{"n_kv_head": 6, "head_dim": 128, "d_mlp": 1344, "activation": "geglu", "norm_place": "peri", "init": "trunc", "init_std_qkv": 0.024, "init_std_down": 0.0148, "optimizer": "adamw", "batch_tokens": [65536, 131072, 262144]}
MLP neurons of a small language model. Each row is named by its layer, matrix (gate and up: input weights; down: output weights) and neuron, and shows model dimensions 373-436. Each number is 50 + 15 x the weight over its row's rms, rounded and kept within 0 to 99. A neuron's up and down rows have the sign that makes its largest values positive.
A block is one neuron, or neurons of one layer that tend to fire together. After each block is what it responds to, as a language model described it from the Wikipedia text at the highest values.

L6.gate950:23 47 28 25 44 77 67 59 60 29 51 59 55 61 60 60 81 57 50 88 35 61 51 64 58 49 50 53 65 50 37 40 58 60 53 50 35 34 32 52 05 63 69 41 69 27 61 60 49 49 61 52 30 63 46 35 42 60 42 82 53 54 67 43
L6.up950:64 43 28 42 64 47 60 46 60 32 28 53 74 29 40 39 56 57 45 57 41 29 48 80 67 40 64 45 49 33 40 46 30 57 59 62 52 48 54 45 32 60 41 55 48 47 25 64 36 56 59 25 66 56 59 50 30 58 52 62 37 53 83 41
L6.down950:26 47 32 32 35 40 36 64 60 51 60 40 57 27 64 27 55 72 45 48 51 16 21 51 42 06 44 51 47 60 33 42 24 53 69 44 31 32 49 39 66 41 69 80 41 35 56 79 53 64 61 41 22 74 47 51 55 27 59 78 55 54 55 82
Description: Bare verb stems before suffixes. Bare verb stems, often split word pieces, right after a subject or conjunction and awaiting an ending like -s, -ed or -ing, e.g. require(s), conf-ront(s), accomp-anie(d).

L4.gate419:37 50 40 59 63 42 51 46 35 44 42 66 40 47 62 39 31 81 57 69 41 44 40 41 59 67 62 57 47 62 70 51 55 25 58 44 49 47 31 52 56 52 66 62 60 40 56 73 72 29 47 22 52 25 52 56 37 55 61 31 14 50 47 45
L4.up419:52 34 52 46 56 64 35 75 49 49 42 35 65 63 44 67 17 57 62 29 39 25 39 45 55 40 59 70 52 57 47 56 44 53 50 37 30 15 43 46 32 62 64 41 63 45 71 56 64 45 19 50 33 22 45 34 32 62 80 38 65 28 65 36
L4.down419:31 39 41 59 39 37 48 32 46 45 51 64 45 68 53 45 33 66 21 45 20 18 47 56 49 40 62 71 44 45 58 15 56 54 53 48 55 70 30 37 51 69 67 18 70 30 49 27 96 37 68 40 62 37 34 35 72 48 68 86 49 39 57 75
L4.gate506:30 73 56 37 57 57 40 46 53 52 63 52 72 24 58 40 39 37 40 15 41 49 43 37 35 30 35 34 53 46 62 56 40 74 37 48 90 67 52 48 39 37 32 62 34 38 53 56 81 38 46 52 44 31 52 23 58 37 47 61 55 49 49 48
L4.up506:63 78 41 19 88 48 74 39 37 59 47 48 50 75 54 40 57 32 36 59 32 26 53 53 56 40 63 35 50 36 52 35 45 42 54 59 54 90 36 41 53 64 73 63 29 74 38 51 58 51 68 33 48 53 23 65 53 38 60 51 67 48 46 43
L4.down506:45 21 55 38 24 53 25 57 92 33 39 58 33 36 70 39 61 32 36 57 28 57 35 47 51 38 53 41 23 47 53 28 71 63 47 48 46 48 78 69 33 36 39 49 76 79 41 39 59 24 42 62 47 61 34 51 61 51 34 46 27 26 70 62
L4.gate625:67 52 55 53 69 56 74 48 54 60 53 69 61 45 48 57 51 49 53 64 40 48 37 47 48 48 74 46 61 29 78 53 62 38 60 57 81 36 41 69 53 70 59 34 58 36 44 72 42 53 56 13 80 43 48 49 63 66 69 43 43 35 34 62
L4.up625:51 45 36 41 87 79 47 38 47 29 80 76 28 44 76 61 57 39 56 45 52 69 56 35 68 53 39 40 75 51 76 50 36 58 19 60 46 63 51 74 34 56 74 50 39 68 51 41 50 57 66 44 49 69 64 56 56 48 61 32 56 73 42 58
L4.down625:92 49 49 53 60 14 56 68 68 35 37 54 66 62 46 50 44 55 46 72 50 43 33 43 40 59 43 62 66 14 58 74 73 44 60 53 58 34 49 60 59 75 50 38 77 39 67 66 39 49 47 20 67 63 32 56 56 85 55 40 25 27 63 37
L4.gate795:34 45 17 46 38 32 25 67 48 49 49 42 68 51 42 54 61 55 48 32 52 71 42 49 69 66 42 60 48 71 55 40 42 15 76 35 57 59 52 72 58 52 68 42 59 36 52 45 51 43 30 45 37 58 80 43 12 39 36 68 39 41 59 41
L4.up795:47 58 64 43 52 45 57 57 66 28 68 48 74 59 55 36 36 33 33 45 50 38 54 55 74 46 61 39 45 54 65 53 73 50 64 30 57 33 49 43 82 40 20 76 36 51 50 38 79 45 57 66 39 31 51 76 72 58 46 33 44 54 23 34
L4.down795:23 35 35 16 62 48 52 44 48 34 66 50 41 31 49 47 42 48 56 53 38 43 60 26 61 34 53 51 52 41 68 54 58 54 54 63 53 54 32 39 61 87 48 53 39 53 66 50 35 51 18 53 51 46 99 40 33 48 29 50 49 39 56 46
Description: Table separator dashes. The third hyphen in markdown table divider rows like |---|, plus weaker hits on hyphens in compounds such as co-founded, off-key and vice-president.

L2.gate222:35 51 27 46 60 69 65 67 18 64 55 62 56 50 51 39 51 81 44 54 52 53 61 74 64 79 30 44 38 37 33 30 75 65 68 70 63 58 52 39 46 64 34 48 56 43 59 37 70 68 38 39 24 33 44 53 50 47 27 44 52 38 21 60
L2.up222:36 44 46 64 45 35 69 46 65 42 81 47 31 23 62 56 32 52 62 55 16 56 49 69 57 37 66 58 53 77 53 35 79 40 60 60 71 41 45 22 31 54 42 28 57 51 69 35 51 81 27 37 46 61 62 58 51 43 58 59 58 24 57 45
L2.down222:90 54 29 15 31 45 57 61 84 60 84 80 29 60 33 42 40 41 61 68 48 41 35 40 41 38 31 33 38 38 70 61 50 57 46 71 45 55 46 70 51 58 51 45 37 65 67 48 52 63 42 32 40 60 60 60 56 43 42 60 27 37 47 42
L2.gate736:47 54 49 58 49 57 51 79 49 67 46 60 49 19 40 39 62 68 56 43 20 65 37 83 60 73 76 50 48 18 59 69 33 50 53 48 43 42 57 40 40 47 32 59 64 52 75 64 56 34 35 67 34 35 53 19 45 53 66 62 57 46 51 41
L2.up736:58 48 41 40 71 51 82 46 66 44 40 41 50 64 52 52 72 46 46 65 63 61 66 55 24 63 59 47 60 49 68 40 52 58 44 53 51 22 61 38 58 50 35 12 47 49 43 60 65 32 64 51 52 81 35 47 33 59 58 54 37 81 45 47
L2.down736:64 42 45 57 23 30 33 57 44 54 65 24 56 44 22 40 43 56 31 17 18 40 61 54 81 47 54 33 31 54 42 49 57 42 27 48 52 83 52 51 58 48 76 72 84 60 80 61 39 42 35 48 39 18 68 71 47 22 63 59 51 58 52 43
L2.gate826:49 60 46 72 58 46 64 64 05 41 66 49 46 67 48 27 52 64 61 61 37 60 57 32 48 91 72 40 63 56 42 60 66 44 52 42 56 62 49 44 44 53 50 31 54 72 53 32 57 38 54 56 38 28 55 46 55 57 55 38 82 47 46 64
L2.up826:48 79 35 30 26 30 58 25 57 67 62 39 46 58 43 29 65 58 68 61 38 54 50 65 52 43 51 80 52 65 25 59 59 17 82 32 59 44 42 58 55 60 32 44 64 45 49 53 33 60 52 44 43 68 41 57 70 64 65 59 22 71 63 57
L2.down826:65 78 55 58 64 39 92 43 78 45 31 47 73 54 55 69 28 45 29 51 74 49 71 62 63 49 62 31 63 54 64 29 51 69 37 46 48 58 72 28 44 75 66 35 63 50 67 58 64 46 71 44 64 62 71 51 31 38 43 42 54 54 59 49
L2.gate969:59 36 58 53 54 37 51 60 42 44 60 28 37 11 67 34 72 71 35 42 50 40 41 52 52 73 58 29 80 52 55 33 61 43 61 51 38 49 44 59 51 76 53 71 62 48 42 48 85 40 61 46 56 43 30 55 76 39 39 54 46 26 59 48
L2.up969:37 25 16 57 38 52 42 50 61 33 24 71 37 29 21 38 64 38 39 64 35 52 52 84 73 57 48 67 41 60 58 52 44 43 55 34 56 62 83 46 47 58 33 48 34 38 65 44 46 47 42 73 05 53 23 70 57 69 51 48 60 62 52 51
L2.down969:24 22 41 18 47 32 53 41 60 39 64 53 23 40 68 65 66 72 43 54 25 43 97 34 49 65 52 52 47 65 78 22 40 57 66 54 40 60 43 60 60 81 53 54 63 61 44 58 61 39 42 42 48 62 42 38 86 84 29 59 29 47 63 44
Description: Coordinate direction letters. Compass letters (W, E, N) after the degree sign closing decimal map coordinates, e.g. 122.33056°W; more weakly, last digits of numbers or years, and km/mi after numbers.

L2.gate719:49 38 56 55 70 32 67 62 44 50 75 50 64 38 49 56 43 55 51 78 58 70 27 59 62 52 45 57 58 42 50 63 71 18 52 62 33 59 46 36 49 14 61 49 66 67 74 65 31 68 62 73 12 53 75 34 70 48 23 75 43 41 38 70
L2.up719:51 47 31 36 58 51 58 31 45 73 22 30 39 70 60 45 49 32 65 49 76 29 59 58 45 51 41 72 47 61 51 46 60 69 38 26 40 47 40 47 41 64 48 42 77 51 56 53 41 47 00 57 69 55 63 33 92 54 69 57 92 68 49 62
L2.down719:46 51 68 50 45 50 56 77 33 62 66 68 55 28 43 47 66 69 50 30 45 62 41 44 53 38 48 51 70 50 70 78 72 17 52 52 42 49 45 52 50 47 59 58 54 53 56 79 44 78 84 39 30 46 48 40 66 49 29 58 30 46 51 27
L2.gate762:41 36 36 73 60 64 56 53 59 34 66 33 57 21 69 50 32 55 80 53 62 56 44 22 67 54 45 39 59 38 55 34 76 30 63 43 46 30 34 30 54 27 64 31 54 26 49 34 69 43 30 34 63 44 56 21 43 31 53 31 78 48 52 51
L2.up762:52 82 28 60 61 51 47 55 24 44 62 13 45 66 59 59 49 39 63 22 65 55 31 63 16 59 43 72 53 90 79 42 29 61 39 52 55 60 58 44 17 92 16 51 66 60 35 22 42 54 56 54 21 62 24 47 45 44 66 32 42 47 61 43
L2.down762:56 53 36 44 51 49 79 68 60 60 70 26 56 20 58 29 50 59 54 80 79 38 38 20 52 42 54 53 38 40 21 63 36 31 56 44 53 41 54 31 56 33 59 20 47 35 72 62 26 59 27 32 58 36 49 35 39 58 62 55 75 68 73 60
L2.gate1291:37 55 50 51 64 51 62 49 39 36 44 53 49 27 53 54 69 44 58 83 42 62 31 57 46 68 25 55 55 47 25 80 40 45 60 46 62 56 65 46 43 97 50 38 75 70 84 48 54 62 14 81 54 41 43 50 22 85 60 38 54 65 34 52
L2.up1291:67 28 34 76 70 58 21 94 73 47 62 55 35 55 34 21 39 48 78 74 56 41 47 58 48 52 65 60 48 45 62 63 54 56 55 64 51 50 15 41 31 61 36 53 51 72 52 33 55 44 49 34 61 83 26 28 72 53 27 40 40 46 79 62
L2.down1291:68 45 36 44 57 43 36 52 37 49 55 26 51 41 45 43 70 32 49 62 64 81 63 77 38 42 32 31 45 38 21 81 62 37 54 54 60 61 40 31 33 77 53 12 60 51 77 54 37 66 24 66 73 32 50 22 56 86 47 51 40 57 67 51
L2.gate1332:45 71 30 79 59 52 33 48 39 39 50 14 49 16 70 45 59 37 48 58 59 47 58 34 42 51 44 53 63 49 44 70 72 62 42 51 60 27 45 63 70 36 75 59 46 52 50 68 15 58 34 68 46 51 48 19 38 42 75 46 50 39 53 45
L2.up1332:64 44 29 55 65 79 54 60 63 44 57 32 65 20 56 55 66 32 67 36 74 48 25 73 25 20 46 48 44 66 27 64 49 36 46 19 53 54 68 75 15 31 43 56 54 73 21 83 51 57 52 34 57 58 60 89 50 30 58 25 25 54 42 49
L2.down1332:66 50 33 29 66 46 41 64 46 50 35 59 57 69 47 55 43 51 33 80 51 62 31 81 55 62 52 51 43 61 54 40 21 50 36 76 80 64 48 66 64 45 55 33 30 61 66 18 47 33 39 68 67 64 50 58 41 36 62 66 52 54 58 30
Description: Table separator hyphens. Hyphens inside the |---|---| separator row under Markdown table headers in sports, chart and list tables, mostly the middle hyphen of a cell.

L4.gate56:50 53 56 75 80 50 53 56 56 30 67 32 53 55 59 35 23 33 61 33 51 42 48 35 48 60 61 52 23 26 53 31 55 62 56 26 57 53 51 76 58 34 47 47 76 77 39 30 60 94 64 68 52 59 37 45 67 53 59 45 29 52 54 49
L4.up56:44 62 55 28 70 34 69 70 79 42 80 40 42 18 52 33 48 54 48 43 57 48 50 59 49 54 56 59 44 23 95 30 22 61 33 63 85 43 65 50 53 40 73 57 60 61 44 53 51 57 70 48 22 57 43 07 59 41 79 65 17 86 62 47
L4.down56:66 60 48 44 52 16 41 62 43 44 30 50 70 72 59 35 55 85 68 76 59 55 40 53 33 53 32 77 47 49 40 64 26 26 45 80 53 52 53 41 59 76 70 43 37 25 35 62 45 53 63 57 64 59 62 74 29 33 42 33 72 61 49 57
L4.gate708:36 49 46 66 43 73 55 48 48 48 53 58 32 49 61 61 35 76 35 42 20 51 34 66 69 64 16 37 52 63 24 38 38 71 56 37 34 23 26 50 27 63 72 34 82 61 60 35 72 50 26 37 58 53 64 22 48 69 58 56 52 41 47 55
L4.up708:40 50 45 58 52 36 52 52 46 69 39 71 41 55 59 60 53 41 60 66 09 38 12 37 64 33 23 18 35 34 51 46 69 13 51 49 43 54 58 54 51 53 58 53 64 47 70 56 55 48 63 36 52 47 54 38 47 49 45 53 48 58 49 63
L4.down708:67 44 62 29 28 45 61 54 27 45 49 44 85 77 62 68 40 27 59 61 83 53 70 34 50 53 42 35 46 39 56 68 56 30 31 79 42 46 63 45 53 50 31 51 36 56 51 40 72 49 34 61 43 57 39 80 76 52 50 20 61 27 42 34
L4.gate876:48 59 37 61 62 33 33 39 84 54 48 16 53 56 58 50 66 61 38 70 43 64 36 60 37 43 32 65 30 82 25 51 36 73 23 84 66 70 52 82 64 74 65 59 47 58 51 64 18 51 75 56 57 38 39 41 58 57 51 49 30 59 60 43
L4.up876:46 61 63 36 57 56 39 56 60 57 60 56 66 61 60 51 37 53 45 64 67 32 32 58 63 59 36 41 35 54 49 71 40 44 40 59 47 58 55 43 66 39 72 45 48 43 66 21 44 51 54 61 83 57 62 50 37 43 61 34 43 64 38 61
L4.down876:60 47 45 37 48 50 62 35 54 70 65 63 35 31 35 39 44 43 51 40 31 59 85 38 46 38 56 48 59 53 64 46 30 61 38 18 39 31 40 61 37 42 24 43 36 49 42 59 46 40 57 34 17 43 33 49 97 72 48 68 52 29 54 64
L4.gate1332:48 70 49 23 49 68 66 40 44 27 29 58 55 66 22 50 44 44 60 67 39 80 39 44 41 45 47 61 29 50 66 42 72 34 61 40 58 46 04 53 31 38 84 43 38 86 58 49 73 47 40 54 40 36 47 40 77 31 57 63 58 26 55 35
L4.up1332:53 66 27 51 37 41 59 70 46 68 49 35 37 56 41 56 42 55 37 63 30 33 60 64 35 52 67 41 42 64 30 44 49 41 39 53 60 41 77 38 59 51 49 29 76 60 72 51 65 55 37 63 46 55 51 53 89 31 67 50 60 58 19 39
L4.down1332:24 44 50 50 66 32 52 62 62 37 74 51 33 34 59 63 80 35 33 27 60 65 48 54 39 41 64 40 44 46 57 41 29 65 48 71 50 60 81 52 59 29 48 53 59 55 40 60 41 62 40 44 41 60 65 68 47 49 43 71 58 62 61 55
Description: Decimal coordinate hemisphere letter. The N after ° in the decimal half of Wikipedia coordinates (46.2122°N 119.99), plus weaker hits on empty end-of-row table pipes and mid-name word pieces.

L4.gate59:37 60 43 42 32 76 57 53 30 18 52 61 63 74 40 00 46 63 39 42 44 58 72 48 50 49 57 55 51 68 59 30 50 24 48 56 39 65 43 69 40 63 59 55 48 46 44 76 33 36 44 59 69 71 48 76 52 51 45 66 40 59 46 45
L4.up59:57 36 18 35 68 42 37 34 42 22 47 61 40 52 57 74 82 63 64 64 67 62 44 60 52 32 32 64 41 54 23 54 44 73 57 77 36 79 56 33 62 56 46 23 40 74 46 56 38 59 72 35 35 42 46 17 33 67 95 68 39 38 53 55
L4.down59:77 56 63 47 58 52 35 54 59 32 60 53 44 69 46 60 37 54 50 77 50 65 39 62 87 39 35 49 92 38 60 13 31 30 40 64 49 32 37 47 51 58 33 71 49 53 30 75 58 57 57 34 51 44 42 58 56 48 45 52 61 24 47 43
L4.gate192:44 60 09 24 66 47 61 37 50 30 44 53 01 39 31 66 68 63 32 65 73 58 68 50 39 45 59 54 31 63 59 36 63 73 62 78 46 60 49 41 49 15 47 65 38 64 62 48 53 39 38 45 60 41 53 47 39 22 82 66 47 52 51 49
L4.up192:58 51 70 59 55 72 68 73 53 47 50 32 41 54 55 42 53 68 79 66 40 63 55 66 38 69 61 44 57 65 36 54 63 31 53 53 17 31 34 64 32 61 43 57 32 49 89 65 15 52 40 61 29 64 48 47 43 75 43 62 59 42 39 49
L4.down192:79 65 26 55 53 40 28 32 52 21 50 51 46 80 29 50 19 58 57 37 79 37 34 30 36 34 64 53 61 62 53 49 52 48 66 42 39 68 74 51 48 35 45 56 42 32 39 55 53 41 39 18 47 49 73 76 33 07 60 67 53 47 50 38
L4.gate1222:20 29 53 55 64 64 74 53 41 25 59 34 41 55 46 34 49 67 93 39 50 39 24 21 44 51 63 33 47 46 45 33 47 67 69 51 25 50 43 42 16 64 68 65 53 40 75 39 39 59 56 34 00 64 36 54 61 75 18 34 31 54 39 37
L4.up1222:39 25 43 54 50 35 70 42 54 27 46 29 20 49 65 24 56 58 41 64 46 39 51 59 52 42 46 43 57 48 72 57 38 36 60 63 71 68 56 55 33 51 29 51 44 21 53 51 50 50 70 68 55 42 21 57 48 15 72 49 31 64 60 93
L4.down1222:95 36 29 59 43 40 61 64 61 30 52 43 70 81 43 62 46 60 46 53 72 43 31 31 44 10 75 50 63 58 68 55 44 44 49 81 62 53 45 43 45 64 53 49 50 48 13 60 40 67 63 29 41 53 48 34 11 46 24 46 35 74 61 41
L4.gate1254:39 54 39 51 44 38 62 35 46 49 31 40 49 62 52 25 40 79 63 50 55 63 53 58 55 44 51 39 32 33 49 50 55 59 69 50 34 65 44 50 10 67 56 74 64 39 49 66 33 65 64 55 60 67 40 32 48 54 50 70 35 77 32 46
L4.up1254:58 61 32 26 61 62 56 52 40 59 65 35 28 59 50 78 37 34 69 62 52 36 27 70 62 36 48 48 66 39 54 54 38 47 50 41 59 66 49 44 59 54 49 42 48 46 44 58 44 41 91 46 30 68 28 51 59 43 22 48 53 57 30 64
L4.down1254:78 32 41 76 56 52 37 33 50 23 63 57 83 78 62 47 58 46 36 64 60 72 41 28 43 34 65 47 68 72 62 30 36 68 67 59 19 65 62 43 40 54 63 61 40 46 39 61 57 24 46 31 32 80 22 61 38 33 61 70 36 72 64 62
Description: Main verb of clause. Fires on the main verb right after its subject, often the last piece of a split verb, e.g. understan-d, deeme-d, made, stop, use, announced.

L2.gate173:36 39 46 56 37 77 50 35 20 39 52 40 57 38 56 64 54 66 48 59 33 60 51 40 62 46 39 50 47 44 51 53 59 69 64 60 46 65 70 44 55 39 72 37 61 93 34 53 57 81 63 49 31 50 64 48 30 54 54 54 40 54 64 68
L2.up173:44 46 51 56 60 44 64 15 39 47 35 30 62 63 22 37 70 36 44 39 42 52 36 77 57 42 49 75 71 51 64 38 33 36 85 46 59 34 48 53 20 47 79 72 73 36 63 65 67 39 38 64 51 51 76 44 40 51 67 61 62 35 57 39
L2.down173:71 32 49 40 65 86 37 84 74 52 55 59 38 59 76 60 42 81 43 61 44 62 39 44 57 49 43 57 36 42 42 46 59 54 21 68 27 46 36 77 74 63 42 44 10 49 40 51 54 51 83 49 54 71 34 38 27 51 50 30 27 30 48 56
L2.gate236:42 47 44 37 53 55 41 47 43 53 35 40 40 68 49 64 48 66 88 67 55 53 35 61 66 45 29 76 55 32 34 55 53 31 61 49 61 65 33 40 30 84 49 47 65 40 38 44 53 64 49 41 43 35 45 43 36 48 32 49 59 75 12 46
L2.up236:54 64 64 38 28 75 51 26 81 17 32 42 65 51 31 50 47 33 42 35 55 71 72 34 66 47 34 60 44 34 60 45 89 47 26 52 62 52 51 77 60 21 32 67 59 81 46 37 54 37 99 60 61 53 33 36 47 48 67 57 44 39 51 64
L2.down236:08 81 45 54 55 48 36 29 46 29 65 46 52 46 55 44 79 55 53 42 10 68 35 49 40 49 42 61 64 65 51 62 81 48 22 30 55 56 62 31 49 58 83 36 42 53 80 58 19 30 64 80 48 41 78 50 50 47 81 38 65 35 58 82
L2.gate995:29 46 42 53 35 56 36 41 33 35 32 66 33 65 34 55 46 45 58 56 21 55 22 45 42 53 58 72 69 57 68 66 61 89 61 36 18 48 47 43 42 52 81 61 41 45 44 49 58 67 50 49 42 63 60 60 56 70 50 68 56 49 52 88
L2.up995:43 38 47 41 53 83 47 42 72 53 40 47 17 74 42 46 79 44 58 69 33 70 47 70 51 26 57 45 80 65 37 61 51 54 36 50 67 36 31 35 48 73 42 82 57 24 29 51 37 50 61 42 46 63 61 55 33 45 44 58 31 71 75 66
L2.down995:62 63 50 24 86 72 44 72 67 60 66 34 35 47 39 29 42 64 35 60 41 42 63 58 87 35 39 44 50 73 33 29 07 27 35 68 47 62 51 47 41 45 55 55 52 50 56 66 67 07 68 42 62 41 56 24 48 35 63 36 33 64 54 52
L2.gate1216:41 63 26 52 49 63 69 33 47 69 87 38 48 73 33 57 62 39 52 63 34 83 26 43 42 54 58 62 47 45 54 40 52 37 68 20 17 56 61 53 35 47 70 42 55 61 58 49 30 61 29 25 60 31 50 31 20 57 65 59 50 52 45 45
L2.up1216:60 29 23 46 72 52 39 40 61 38 58 43 20 42 41 24 36 32 37 60 51 30 80 61 37 68 72 50 46 59 25 86 47 38 20 57 50 26 29 37 57 36 27 73 43 69 75 40 47 40 20 49 42 55 51 66 57 47 38 61 48 60 42 41
L2.down1216:80 69 71 50 45 67 62 14 52 80 67 33 32 62 33 51 39 34 55 61 62 52 46 72 56 45 59 62 34 34 70 39 40 42 59 22 41 45 37 54 50 50 59 40 50 55 42 38 38 49 48 14 66 74 62 29 45 54 59 56 58 54 38 39
Description: Reporting and evaluation verbs. Verbs of saying or judging right after a critic, publication or person subject, as in praised, described, said; also the first = of headings.

L6.gate89:42 34 48 50 59 36 76 28 30 66 65 64 50 51 30 62 28 29 54 38 47 36 52 23 81 25 58 73 52 44 49 45 31 51 67 82 44 48 57 56 18 77 56 18 35 58 70 42 43 57 35 13 28 34 72 52 37 52 45 71 19 80 44 58
L6.up89:33 63 49 57 26 38 47 54 68 19 50 57 57 63 67 44 53 61 54 38 64 63 38 53 40 43 59 47 38 70 73 56 76 42 55 44 49 72 50 24 58 44 56 55 18 64 47 64 40 32 63 49 75 72 49 39 43 84 44 29 60 23 51 30
L6.down89:65 74 40 46 41 66 57 45 33 72 36 52 56 53 54 73 29 44 55 48 39 66 35 31 76 60 74 65 56 40 55 42 27 78 59 74 69 55 12 53 35 59 41 51 57 79 44 60 19 32 50 62 37 51 94 73 26 57 34 61 39 56 45 36
Description: Mid-word subword fragments. Fires on short word pieces inside a longer word, such as sc in susceptible, ori in Aboriginal, ce in intercept, and on hyphens in Markdown table separator rows.